MLP neurons of a small language model. Each row is named by its layer, matrix (gate and up: input weights) and neuron, and shows model dimensions 0-159. Each number is 500 + 50 x the weight over its row's rms, rounded and kept within 0 to 999. Numbers have three digits each. A neuron's up and down rows have the sign that makes its largest values positive.
Before each neuron's rows, "fires on" lists the tokens most often at its 100 highest values on Wikipedia text that the model never trained on.

fires on: " |", "19"
L6.gate7:538416506438478524447505495508362436519384492517477558521516506488542471585477463531513471453559558521419428502410432529490456477492456464558553617529478425398519536483536547497565421567504477486580573507449466485518587459608483515568457501442486503529465488503567456414447489379451502457474538517479641538528558474487523508578492478509504484444580467516490535510447537511443553477449456544590448505567393420522523539499521458369500539505515433547574479547458467501513517477529520
L6.up7:486518575512497446442528577554452555516488534538508499572506553563464450502469572412508554480443531507478533517501502376482491451472514507402557521496437584493440491473469486528478459504475485534497507600489540446498491535504607498498498420436619679539566509476518499545456545500537566529431399555521539471568454421474530570481495558461517452482455580412496399411476548362445439504499539557428442532538531548443452412521506432442516483523491518491532508535469581468493545432463501

fires on: " Sh", " Total", " |", " S", " K"
L3.gate216:468561535445543504493529517540518473486536460469560570492541544458562438607478536497563516518490528441563554569445420483532467529423509479520471461576455519515509466483493427480524616549414508564514487500609487486485574508464484480529551597449510653506457524493475447416449461581505431548565479450526501548617588607494489454479524574518510502588391539491535545493587519457482470503516474542471458465512480600458527497539525509583502442451551549559560472356439497490440477565522541
L3.up216:534497482456476575437562496561540436540536496513558509517460470448534478543453501608510498477548446455439421455495502521563412528463442474424426461515469471474539474495497395433493538550440511533377450382499451549412537564521459478497504568398456556490488444511389502433448439586531442539563488452546486637538596488450512491491524558530472469550431480482493542525472409549506416535500468472544472447534483528535500499544501594418404526549481571546611516468460444509466554499524460

fires on: " |", " ", "ami", ")", "na", " end"
L5.gate320:531517581482477399545555457452602566485409534634457417461434534558605485569478469498466499526476533488511438481442434536435560598532544487492482454489514611524462536572523506407483494530600539456508579512585457508495523559514558606520557490460516508522489477504553494540486470441495528570453479481509489406565510526562361498493547504465561437466542507588519449502577456471440508567515513453514500442498466500496498515491624524590558482514467487494467437531531494618508480418479569
L5.up320:554492435419563494544464505443621521557515567534512479404499540441466550536571529506509451525473523502403528474462549499445434396494535532439510577514471536547510477472574408609537485483485544554530603498497466457438473585469504529590473522379440438460423456484458543495448441463562530554526498585490453571521525469556528582439478492533607457501565512510507463548566465597439454440431530476525565411486492462510508580426584547553517433539505445481486478444541439487499441523461524

fires on: " Ro", "11", " Yes", " squ", " Hall", "10"
L5.gate289:483541498484550523460531458466519504446393449533474380468515413494482400455448483478549506480516496551516464543481438482449519673458484453530492466501491477609511503508494493543507513560498527402448438469535555467540557450578477581453581560539595564544555482465495490530453525480392491626474581498493426511476423513538560553454515548496423459545629551533548491511495501563518524504538576470454506586547601486519516509582465483511480474533542437386475571484483531487427508538420474
L5.up289:479510483502585434534540506500548510599430454539488415546506499493564453444527599528473479450521445485536418488479400418519557497455573569581541533525455532548449542451488458442474538521545499491415476448497533497544511443475464519465516499484576476497578458534480428519472590468491571550502424490522512459425540490506377518441500525477498458668597477584481525451465474529514474382463504498435485581523574516477459564490563462470499552587522410399481525424497408499464538500408444

fires on: "ers", "er", "ists", "ist", " French", "ations"
L5.gate398:416575405563550503466576640519517580495425450513465521485454475442542461438434500487482417486459510524481484408496397469485524481525473434437392514435483553423478496542509451516482545523520426546540526450433464552492359578479479501460424575429539485516538449426448448540554590457444580532512478492551550488547527569488537433585455458572511547492485448496491536394473491490526470374445492494475518528605439493513552543543493560467565483534521476515584478542481489488557516559501528
L5.up398:516564500559487565531515600477459441496415443553456549643513466497421476456400481475481503467478488522473505525495493562516552515606500473408436449474431512513511502528499452484461564517472483560505524452469523489527415562429594562411456409529548447547550459416456526490398463548432592497491376475462535414455467508509481496622586461526506464513494424464435515441422465442520526498466468464445515499454592582516533528574593494456457533496574494527518486486404467496470459519535440

fires on: " tr", " Tr", "tr", "gr", " gr"
L3.gate104:579506503503457581514460450539416615488471518470462502468425434536552394505571541479466476575514430496423522434528444555519451533563461490597514481398580529542561522502462503547445497474545465543507511445560514530536513498432559459500500467435591633453512517530485496535481501456520476587471469482475425464466488522556534576475377518504560505446424505483546640482477523477464423597570537487575504587484558521518481506552537489549546597604458440507510488501553445500500482397532548
L3.up104:543573527446514521548467480514535483388524469487436474533476618538450527527487454445441527542467436507539529518433569490467503409457467525426490502559541477474447488498515460510523535483428485454554468480503526554462542416540480532487512552498552499467547485515489586437522471488489484473442644495435593520511575418502411515539490467422547617478498531589496563397476453478543420476388484506448476551682506595440544482531557420538476499493483478425438583507455591528466468474538489

fires on: " |", " fac", " Minister", " -"
L5.gate64:550466568489557502469475451431448427520454572419518589572550412491373501465532410567551475507431480543532435575595457430426502445437488392464518466522482507502418496536549521512430471498451408475587560417421495469513548480486531414434480567539551576461448496525537540475377490419535436491508468463497548494516503485550492507507553521514490506630556570461578521534518549550472573464520478503533484578394483505524463381464492550463510532455536468454566528502491562497498497466515520
L5.up64:470522497552469462363526504524552430566497517399562442590525476518550495383457553560541491508468473517525558595541439466507478516519438552488511456576530550403462490465504421542413485477477492442591454523433555490451503456519564424525531462450441568493566563494512424434447500540459541524481400522461458589463519500593442496475542517448533477517535487468365523525586521477458533450390490460461427527521541475532535452541502480396502415557572522511585455445467466487481523539576547

fires on: ",", "\","
L5.gate402:495550478418454485370532592514541437435555466472582452486423513494525563526465453506534509477483586556582430512503547522560450528415550549531510504569427467537521440497534410536495462451513462466383465508468384566517477452520455505513594495497542460422515568552525492482552424466536568533531562488446513426509521519590396462444479515512516476441467639569532509536531475431505560556470586477444498465555606518446537494507549506480398558429489420555475500520519539425494519465511527
L5.up402:532497578568497520585452509471532493480407459437524474620484510456543502489510444510548483556498549590510451499462574437502573427519476503555550510537511543517607527499522492599452440560541515462502516476519466510567539462450479549577482496510507485521599502551589450543445387551455538427471548438466394535601511431496526474539473406491499483511490429601537390525511602511470499478551526453434434502570537540589548466548547559508441433513561491479464444486428607449442457484478431

fires on: " all", " rel", "″N", " form", "ird", " April"
L8.gate242:456441490423579452516418579498449539497475427532574419517512512435533499479522538461463551424514474505540463504451569494481595428509490451403622432475570522466456499537522517531496552504502529504566491482521518622571456478523490473392385583437546466518474447624453546463511491414480569525482519533534426509567527526463571490441424466548553415465539442536487398497533448542441539505456572457530494493570497474405522513564509445604467552507509506539526525530572499597441499462503542
L8.up242:540572489524465486441454444515494543547415496473510492494453558445513521572457528513463561517464483555485619481501452514546487469534470610482559475498491569561514528483504576544581601474490488555589451400411526530544495428465511603477452522465574465492400459576430618467515440505521519517511513525549531466505538554448567524487499564458447468570587471562534492436481510518456543561521412507553448440498550526434499465446381380554506472526579433565449456453572549598469472545511517

fires on: " N", "N"
L8.gate403:499463540511473484530583482514496503499522574486540502473525458504500506556396476546432520540551594596442529490562472523453566427580421578523585449545380474440590450535549611522509468482477543601458440426506542405482502510509449573576462576535523493513567570524525535512495415506477445539490510459440418535500501518519546599520560476492445449512439419553465590488479592470520517545474612551554524399552488529485524431447561460504399528512489513448515552491498515540532533475597469
L8.up403:540507548379501398471478540527527533503477599532485440597446416392497492475485528382515524446433610489441468479498448527460538486566430472420469457468448532616545537520499563503523478570388475536510586465466451521554516502501496433578402556455554535400571480527464489583480508470454454474506636541533426593522509522443505408530521517484529478522525453487531531530500487466386486444521572486425484493450504464474524522457494531560403518413513498481507494478444497537437498494463455

fires on: ".", " with", " +", " |"
L5.gate296:395478559465528446525486463462489547454537544516434449518496555413559542540447471523470520465490512544521523504477554388422583485517543395496542595572507464414558500470517514567558534442419619505446549463554448435385489493508420479429537443499462561502590485444540577505447506495450590491456507513571479540536501545557542525543523533531519524544401450493582494514451538471437492490470459494521562495509499454545527603442517595481515455396527506557481541406572420515478476447593556
L5.up296:504446527517535503459561484487498498576478479465437500529553486409501472481541452555533485484464504551468453464473517479529560445543519497512537594559447533533404558536591472468543606566541538516444583551542620420413477503496506526457555606583495496459547463396502484601462413539570540579507444563512501479461512524423573531503439485414509432520482579426511438409508454538494457430480416465484529425586543449476435493540422480579484421463458485538454424517472455505495401486447493

fires on: ".", ".,", "″N"
L6.gate359:425532440380414368447618563488436515397509511452470427429532476527458492513520445465522560443497518526547489490555563501398480514508513411475500506505541563473497447514416428545527392506484528472504448376447468473485559452512449548520487571485542490408507550567555505559604533445451586563459606538509428459485425532474470525444487410535561438489468490458525560507440489496480503483410589463493488503455513475561490454477396502514525552519485476486496412501511506525455565558476484
L6.up359:445557385558508475507452460585419447482510540497502501528567417593500499500478527486496577525405521596517458473493489566480529398421492487580467419494439456558452451448506514512569451623557470494501406531467497584515598466522434592471524482542588481388500545514472521470530509418493514523497473551427496451397536558502560514470513502458543438560385459451495613478539478536526547450552536571480521532467465531532484475540528569541506434567489462512549468442472485516576464494579422

fires on: " Mad", ":", " ind", " Ind", " Ab", " dem"
L5.gate415:545503524496604496469495413479428590425482527468526452552492479559509498483470548517523573469513672522505487532468510517552516591451516486435535520445511479464491539467477528522540565498536422532542508426483481503525535461587566529492485392538574452426466409442500534438466463487617441480585534520505540510553408486571483510424527558452481437567526487557470521496485495527573465473408513466442385453519504485390484481478484486563511553548423421619483529548401578493507576467463553
L5.up415:501486568513495479472504527481510483483482528508461444461495497457471472470461543507567475379552504618554420561539453437477533535395451558409427521513505518482438490442539561528492523526469494405564409551566535505544512473542536451412518522574500433473542363511467535410486472402480506608532456568581551439507480451490514507517487505481443478507586484530450585549432610497447526511488474460468458558551445451565495490475506428440470443511483418529503582385393600490501468466511554

fires on: "ations", "ons", " France"
L3.gate382:535555511556519578486507584478454555441606464478506510497497478474607495543482572428501488595560530520484575437601513542459398461588507534517467537436484519454546544571510462495529517468485511458448507475539431530506455543435556425477504480419583529403501517448608537450523506517509507527468404508488517457577446496447436373442459473579454477438536387519496460398451518520501430496488449544466442525465545458568498439610420441492500551536531414469469486463396507541503438486492500
L3.up382:492520538523519572503537524473471601551490478434513518453497472467516536408475515460474451546497489515551544394596565600528469492577523560517524532424508455515490543585562451553509481565434536522527472494532592497487453487498546444408497457398567557458528524524560493463428508541502539512468445534486530412623488425398461490515487462618441507425590436536504502426480562431563556572559488604527448499526463461601524487545434480462489597510523431505589506449419511457468491545542467

fires on: ")", " |"
L6.gate210:513430653531520482560572463470535509533491488418518500514597511429451513594436355567513465504466482581504468524483597523490535580518450483527457547528461440484525586418490502403509555522483443474569532541587564444508514446543540433506524549527477584545484489512502499496508523450447532494605504518505518398422507426461479486465525552495513530503461485526519510563459513554452473461465435460500547525539506570500561549489503479468449334522517454438484535440536578427499380390531477
L6.up210:494562502460515588560497494466543476571458532447500557504461496424542486561460487493540469477517472523375412523483444538497494519482571522500528425548560525524409485511576466504543633479429591603616467457547453422470534479509508442419473566538479530593518491450429445453460482490473507420595580480517483607446487438421521505529450537545456539517369442470481510546517437484535517504503487588477477515518504447512470547478509465510524468450548475545487444640526456465602554464520405

fires on: " Al", " El", " Or", "L", "e", " Lou"
L3.gate365:473540534431522544497467513504551539556527419514506497450489607505510542555514573561552481457491474547453510554378526391461559482536396516487375487511617463413502459588334497467517560478442554534545515553475451524541478603538461546512475579498562471440472426493396468526561496557539425546520546531452562466538453536471499458500590584582480428507514467511493546476479542540567473526455510459536536507543581534545496498483561514470453575590468460488447508432477486458560525517439458
L3.up365:599560553533474510497443553518546514531498494513491527464499543387496578474473529514457490478451537525493360425458496453407490471559548492447353499455546462435517462543445469455504494507449468489579461576495440455451428532575419532572395523550551488426502393471417507484590482506448471517487499519423545471519487518610503550491483586458519448565472470428595515514477570513537463534474574497513568498484490500484530492372549539537484530514442427477426447489412542459476581508530411

fires on: "°", " ", "ages", "itation"
L3.gate84:407469415512474481574596479599523453458537527502379476471606580549584448594612475508471475494576551535432516506567449535448450516519549531403528465509474516542418524439497452469552487457489570563536432498461539538480461469560417513502422505464542426534489483584580523447567482489464472506523497481531531545497555506418482515504487515559484403467547453567507488502413412596546520510463620490466487449525493588432476482520541506407431582509578524525560487453436506469526489532517491
L3.up84:439565525483531499448491541418468448522550484443537540430518499525488504488494519592503543615569622488463464422567564497513499488528474495433581423565491445491525470429453433474536531505517508495339483428483545512407517568446523572590517438497544511478512545455585598495445554547468548531473491463454464470504528503496502399521423499491415554459458394463556551474483508546477425622438476514528519477519539527529566428568458621503524489484579538446537486542466451531466427572512511

fires on: " p", " P", " G", " |", " c"
L8.gate187:465470452460387508436505503471539528434417540491548518463537578496443354451551509477456606475460501549510496514556496417586587604404402500449520612544413477462403411545484541409558442513534455455509425477483501528438549429480456561487505525459530490498453540493527513476541537529439487498504428507485500522539504516452512425489588600604501471465455467494543490548485458559541468484529508544469396463528463451527494515454508373479415432519512493480518479529470428486552553462430474
L8.up187:496501589391596465556428559472483573548453456542507563571458444574473511484504482478592438503471433512468511435538467475478479472448477460494443455535437541528441496478521528481564471558506529560528519551467445499562543466515558436508510555484448591521452495480464468354481478470517566447491516595537537602455489546471499479568491524499555582437427565447511395474512503553565635464435515518508469523544533562542440543554411480452432478499406518524487393438526479452564471389541502

fires on: ",", "),"
L5.gate215:502592550508490435482517474521477480506466511460527428416546493493470505574497471530513503398527544541585480430464542592552522548485493534547559504492396491558523492433539567521511509415419480497446585477543497480559463488571540445502545577451487479455549533463601539535412466504518560319519461603433421507425534506527443487457527531458478599450452553545477481522579539516573468489512488426525528488509493622433532430497510472552498560519566473474561493478553470610481579424445442
L5.up215:583457490457454459476453582478562534561413515447510475477550463486588424494504431476520457524569563560513501469527516526410502517476431523448393488502476436529419460552546502552432437614472517462488452545465454591534513629480515461588424540446593416453512422521478519471493532508513485462462402454446441440472526567575530516565473493499555475459577507510474442523543512515568519630629512458477512463538501516601538519452560551440509439546477510457447487485450518550455524451553434

fires on: "″E", " sec", " Sec", " civil", " occup"
L5.gate124:540390430556569404462516504502506460457563497495454538540527462604459515561507521445509502579498503499519551469580598518521467584511520492563516398491481514537415494499453487553537458498510474465554517429639484476461491514502382420481520533417543489535588467479606458482427538467435480464538571529567426429525565451603493453547527473525525509606497464603495542505551466490468493546529560527418467539523460539522554537439551522570494482466505425555556523538531435579427406529546533
L5.up124:464568452552483454493595479571587459517519596581407482509473509468421473515498612518465532395477590481493444470613544520425505543476479490506481537585393462535481603577378563481510452551490556516538478440461509499517497527528432551444392512490462411459509487413587528522429540440444442467570507462426558477514564567506473434588565496531523429573493481514464533418501510522484547408482556492529503500501572561474500509514568501492461535473528447482471500457577435512488420504487523

fires on: " K", "L", " Sw", " sw", "-L", "l"
L8.gate351:445456385491479495488485464526430568458468528552445497485466425482497499458573443558419381412499541606481519525562403441503577492527447465488496477547497477490507527601441465464443493542398557509469453462497507486525545461542543434556476584552454484442481509505488562437394563543377508577477505551494511495457446536579556495539477542459509551582483421488495541525535472585445500459489495480526414492539464458511488589531553432468382621477463514547578570483503511504480434484540408
L8.up351:506465483512575473454470448565503548502509594451445520438465627530447464537518522479464534475488647506622475529561384516519576518494496524543537459503579520547498540562391421434607405505420552504481471517545413428510540500563585510512496486494517474433585516536530492453595562471448470520441440584455436572422441579538507439428549514405471508459490516501518526497511458464482500516576622483575555525479555482501501581509545465485462513485555541494518540455488499548504475548553489

fires on: " had", " was", " still", " did", " continued", " fail"
L3.gate445:499467502581670509525503453512527467499456517493463526486447553457477553454509539515417537510513500366549495492602505589468408437428569470464437445497517456402485553541476492499512404430544396540488516509572497599473526465519528493521528520499538472520463593553504491510568479527559486494469537486369495433496463466482458497472528484454467585513600467534600480497516480516462508511551497471499531496494476605603484522570441372513494464488432441566569472551637503448514544524483455
L3.up445:476453517509611508511549514442549520530441520435572499495545490544530545366511535496452465531452549449477497490657567580432466544439491438483521583483529502481419583557583514549500497545541467470506503509583468559519515475561509552534517500485533448535567477605526509564555491524448590554497509397469473475528479398538490510542541516533493482448515507482496546524525444455418426567568498437497496565535574455674472513521399535548525438532439571540416583508490544518485495510532424

fires on: ".", " –", "au", "irl"
L5.gate78:373407511528516460478492497473568461529515519495534586506449474489399416441567406504473457483437423526449470503536454498491535547437651524528494531508541567525565495540522463530571435419544610471485452570438552454508516489556570466606455503525455508445525474623471499583612524544522496587532543525495496510481515480417567504507503467483552479529441494577549494569501528500447554512444503591471475509544442462510441515540380547440471486514495567504522541494457467553441404473428438
L5.up78:536539526505486485544493488486375434504553487449575456458520451537486495498547490511496592486430456486452505424532448520541592494418513498516515511472470422374549472426523559552497442553561552500479468470507435480565563492495561422400498466571433463506508510630631592528486474524480457534484412591574495490459469563464501502351569447468562515426623423468460616537530470510520542591500478446523517487510439465457509474540530526532494488481526548464540482438475541469548515448512448

fires on: "0", "9", "5", "7"
L6.gate303:449538502494480544502516533528526462479494510415618592461525484595492550486435515548536580558502492523440553489462439587544512451545529444461431487543449559438497478480556430498527498474558398536486523458492501470429511514526456409407448572437495422466530540473490515541559566533550488482525454456506536443461622486523504480593492516531397476444574465601519394538481596547439514513497537407615435591561468490485458539496572536440574443451582475494489504519579557505569486457458522
L6.up303:519524533513513453474522436495545495391514566458572441454567476553463571414476559486583582509544486449527427492525522549574483517548519454490449430454579488556455468551394498470583541507531469499531464456517534452383532498418456444501520503521619563537550538493511474486421534530483392522529536513561472463545509484414507508522432528511492425517386430466525578533508410587485523510456573487462559416539552506550519452567392547485482417553501476415556452564476531426448513416480527

fires on: " M", "H", " gr", " H", " m"
L5.gate304:474560453461483554408495450514490477487502429625518554591523444405486489458478481485477438561486493509493454534487558474533579424596475412531477551550499444549414473446453447541529559526546493608530509443481521431350479495465409480475549442544579468585536454523415464502456543526514442467508566551513491511424548460535403541515428587533460560482490454502422507445463570632504431497500494512425504577464473560546544474441558514520471521492529532464512478497523572516490418545553422
L5.up304:488513469503444485580528439545527447482431574479566493456468507400500460518563556505519495542496525599476497456545463443475490482433399566543532401529522549452456528629505571525498441569489497475462633571502513486563478549494505464548551640455605458454568520469513454582491442499551542498533494501405439403434489477524523473477573573517472601555470532534462522485448515470400583544512501544545530443493416511455532491490533566519510522501443524462440536434498404406509518568552464

fires on: ",", " |"
L5.gate333:515500551534494445556513498483556468513485527479443570467451365522511542524545463572518536408535484477475519511537506450540468504453438442481455439491568539502508565439491449480483452492527426460482543472488491532587446524506509612527482534495558464493384540510546522534455522535504520531485477489511545478497545548545430570599609553457645463515611542503557585492499467615530553472523490494539321464419531567442527543510541517364534530538474480553472468420469460470588443505567500
L5.up333:553551485527531536535485487461532529485507452463483392544533514461611556509488524583578552483407553562437518533482552546426485511473493538604473462469561434509408483470510519555554503541502367502482493442535536554545476489578527563512530412461507505550484527519397614502529514479446518578535587602526512423496459511678569484456477548437532469520552580428500513525525450642510472522495563487538493581465437477470503549506553437501520459471513508448459598526542454524521538512532454

fires on: " N", "N"
L6.gate375:525475584543523488435569523480464467494594533499485605444458445466404433480499456371486539494520576486517498521494467461420581483551484595486490439456401592418571518446501410531571429493441545562448431532561547472488416531476537535482544461454545490489426480528559566540507536560490459455503501574516436619492466551512578509464434425475490490498493500497456524499530488370484510443465518523551546402572459423514434530494541566527560460500432535496554558500504444543533546417425502
L6.up375:420461426476477482549486510535459499583552494447430609546476473478427558357400540536557527436492528512528608496571467467422433398490454479474418477406458532454459429520480454590462541545543483498409560497498528505650533482479574389463411434507460474487496483451550534443515438515484436461473532494553546486494495477489421509495469529509461535468496460517484474482556550447566568485485504513527604445432532510506564424430504525455447470456429457519494514423475539454470564560489433

fires on: " This", ";", " These", "itional", " They"
L3.gate292:594419432543419563550551452548544461583540470493523472453493464537434472498488524421522530481513526631505476472520470512496485575456515501540593496494535459441446520543497486460454494528565487461461541447461554530438463519485369470405533430520457507412427517493469441546452560436478479568514536437512495519469571432549467558521507549397581458407465529529514544562548558566555547612466522425462444484501641527477500491460580476459528486514461546443486470484546498507551478373602477
L3.up292:552525446524525506438481530560466528532554521458546466511465513556433468483478426476464483618481518477541540465551575515509541503544480431560539432521470514456428564500521480441512489438503507465406391451552629641486508474568519590437566496472365490482426483461441565514511586439452488519431557513537513526534474489592465576504508544516524539413494520522582480596586612507507463521481547521508601425502549580541554473491539425424566528514428474481493476443493545505520490409478510

fires on: ","
L6.gate10:519466516487478443527500405444440427474520490442567495507453421446531450419586537578493456426478496506436515591563445498490563515494478519516515548448492416503454405541544425460500531515552504446501463492550535553442508542559492530465587609453554467490467574479474522586530501553519471487531458546591522508435432516586485580533545488489592448572519596509485546553412448477526477502405538495489520464428570558478487469518490424604538577452450433511476529397454465492503637490412509
L6.up10:491590510524472494493405483393450445470507498569447477589546458497482476585447469507513506578568541523522467546429514554505452487484491518473474559510530419537491476435616418555510481514425454477441539408454494615524487494567458532562500455487470515483520471519525619452546480495506518459537487433494475546490484514437418392457450398409457474451515563499555441482587390425537524557567486485415571554557487554495511435519595477528414522501524487583493430550533498519595457461566473

fires on: ";", " |", ":"
L8.gate417:585551504480523524487529444535485432490352509560510561439527486489463399534475410573566469517586548528404509510613527498535461583456443538442497480499484495493520552435448435476421514531481491473472555506510486451533498498559445500569564493611452540508484511574541507541538460479423475348492523603490592537515545575509460482499619559528486430509475486447519555568517487479465494508464465478562544452425528455490581552503499526396423469492486409458548473508443553516534438441568436
L8.up417:471545500469489503568433422503471546396486532499483494520412559456545511546471427624498465522570546631544582505532482471402476508534522516454555586503469501561500472526496509480477443477550494516501428449560490448471571499513519492516520515556449477501485486565552429518520542488467474455502488472542531563632490495496449523538443530431489466531430517547447615573495492598523524528523585595537498398630571538562506520446573486487608500527409443489475529460539427552416488395497442

fires on: " tr", " Pr", " Tr", " Br", " br"
L8.gate14:561429567448500485492490441596536530483435492484482500464453487524484520544635543440496464517535532524467343588570425565542436527578504535537399515454510505608471470494436516481460524565476463450516547507600564558548445509472527438435522591521501482540544465556486512481515439454491514519453547526491531424463427567499469451451415547470550558459464466565452523481427445455501476578516471559589491515491493498526521443534540538530476605582537410532615529518537532530440378477467468
L8.up14:581506602447422489553542482540524475555472444586471527525470452436578514522459421455500506480359518463435556479572596522541480490445490493467566455483543505540455461503441569586507503583466484526470498419474580509480509486491522519455486444502540495423474468545574580460550507410534372521399491459513491586534549507538501441460389495560556460607476561524418493414458500497482511482533463481434485585466422541413524479561472445531463540475466446537460601508549558499526495465557431

fires on: " in", " An", " int", " ob", " dis", " s"
L8.gate272:536443546523536495495457624491565445611460529463528502511557541547576541520450516484508540522568426509519456525575475519474513587506463576547515434556519594563618451466474413517469511527466508509430476428480475505463462524495444484477443512527500559528507494559550463520547462424543447390524519483580505517437543473483479512471580536436524557381449481534575429568529575505481524529441490576535497489560587472602320470478541491488485506415452449534550484467482579526523457407491454
L8.up272:582522445533407465456470476411546539594549541488462489504495633559615395545526464408570532522546559501529451490555495370527592509568423523476475512489538572545405550478501603421504436571491549471520495535489560542443523571519543462439495426485597558481545469583531525548518456466501441496531530415490410538468415504534487446523548580465481527504528516493538518455512475477527441487505488548487480569506511455443493518489418588491514468435575535566528434522445474446503453422551513

fires on: " main", " On", " on", " v", "u", "i"
L3.gate34:461366504461481432450518442501518564556543487526497489508554468531517579427507526613483516392446567477443408479472489532539535443522536455495492480474505503416565587485608464495587535536465508518507512566384522529493487475594587450463396622551489481634497458501499438458496494496511502599531477516478542518545423517526550449560555496454497465486476565513562522475483473554549531482440546556495510439522478463604532533524487502393526616457443494464497418544431448446515448445512546
L3.up34:450546565564509447556455521487586555511466463448445556439444508476433536465490627422594471504470573425523455531441504476451525519456461472515557550567479539547499445490438451595370599448499511477384459468475549558530560504565454565571512550532545523576458461465423460457555548488567602536461556518486488433400429557485511553455475534563443551511568486528541477584534442506514474507500531452563452503506566416480403518535491480466543504486517538542463521462447424494577464538560470

fires on: " |", " own", " Act", " Republican", " Committee", "d"
L3.gate410:490508530450429476432536517576567556524440491457509541477519497406509473478558559511474440471479354551482437495506518478465554589483506533471491542538492429543479550495620593477514602509472506584520515444543449442474472557438546451419452488530370534452510425477438483599404531478481577532545467507507503540488465484423475511513444459553530566423530399388594490493554531501528452524532431494467512502443414444456538500503653537447487514487534426452515539529534521470531436458491545
L3.up410:588588536493490388391509445530594477604526493468493541530539552345561510499453488544458484490500427512477462554354498409576484488536560456470437534534490469443477581493434497468618445493544465482481480455506483532449437593475535415450422503483377525552473454490525504531428480456501519567525480528518522509485508518536471443578447554556552537477462571503504592491559480443543455490527414535551542521455461465461492538563523549473494563527567518542599485539478512465488488505488613

fires on: " Mar", " also", " many", " earl", " Type", " The"
L3.gate388:495466506453395573500477393519473608480519499449502560406412539478483496446538541554448488484534397527484376593450509550508489516467590433462513530453477479448493487548511464474507532556587503547522427591447594496565556461492488529509468486570481569477572514592513484486447451469529426547480473481463436574496453548463497467472589453416536469500485511564544458377555474527463556508435570520439529409579472408590499475500525522528524469469499579493421552528515470527553544532580571
L3.up388:516569477601454487562466544465433536409466555530554478510574510501511404375593505479473531379537483489457386465588533545443517506428506469474596564457505479445431639516509488474467620455543514524515456538424541501479534496540542570458562562537532609532527519532558586577508479455526539607455467489509533461480530527520521393491520544457511502518458583473584542432475472524457551492507391538466521547488474440447505484475554467548513574488435515482457471472477455501573514446499497

fires on: "0", "s", "8", "9", ".", "20"
L5.gate46:437571498457430499501542423447536488479518454549519515431596486464446590504555556555523487480510406486457421485461554466547532546506587465569507483478465560547524568445507429494556498437582467427487547581533476486558494512470466405541534507490538486465526467502492432552489485450555497609565502466472577504570588456411512493518558483527426529416448493514452581581458505580466456515570420447403474464516450432486490443572560404528489496520627454514360591484509526477476496480500492
L5.up46:395434494461574525510437509478513485487514581493512481492577550484474507606526618563404548562616373533430438483503506412536450556623521543500525403590556462493499566527541427548574531507513462493513493443487419443541608423504467483486531474493491468501522423587436493536536446471492452499617604447582413500512543466474512461517548544478512565522487496511502602561504532461476511536487433552442526504549577484470518479491472525535507479505534485442450570480460538522407510463516462

fires on: "ig", "og", "uc", "ag", " zone", "ue"
L3.gate252:512424470519438564498446508532383524461462523422529494416530526535517447557566446469469486544568457549536516600551450515498472587508490470505435527483545485569459496500460563524479503541572480479507441473572568425601481449466471488537436420389390486568482512482537534540403349460408480427478459543476418466564559477536414573492489498457472504429492572556461495418484505478562555454480584480446481468555572545536466562508465499449523549526462504541532501486524518604472515489572597
L3.up252:576457496562463501496487506635428484437506437441518552435559519461525492493508512460550523554453466569523532531514461536469514582581490552497478446432610447569437480523573491469520460536593431432490433541517591496453420456458455503551516408405463483531402577557563544479401402482446492463423412544430392469515491492569471533429461523465447497502501506465465517442592485464541509473464571476480472505460591576539525513523571458439539504444537552512509488470501544563480542594527555

fires on: "\n", " M", " m", ")\n", "21"
L8.gate223:590538487562463454455466455416437466542612593547525544419509484434433556493434442512499533510510494474463464456524471497595445506489391508469451477479422421555518515312578434510528472498493482571464503528553556492454489391460449451400558572473566455463538586482453556496536585490531457412468477461553517451474455464539437474535524504410460550406453497513497500437449498484507533492527520414456525492458506516510459526563472484565468509538404543540477483451506486480455397552436464
L8.up223:507509544501460582574465489549535556480552430468502493483447485414436472533519478545556551598524514460473469534554486473498556524497502476506501474443655462451423557468534521590560472585618489470454547516486403597505539466398501504512533478494550523501467542647412441554412503493493554495551456518481522542488397496610457433482483511559546534513514526495499492383588434575574420495482460511496470486441448512463510488674520437515529498552474458471486527539507475487526492473462462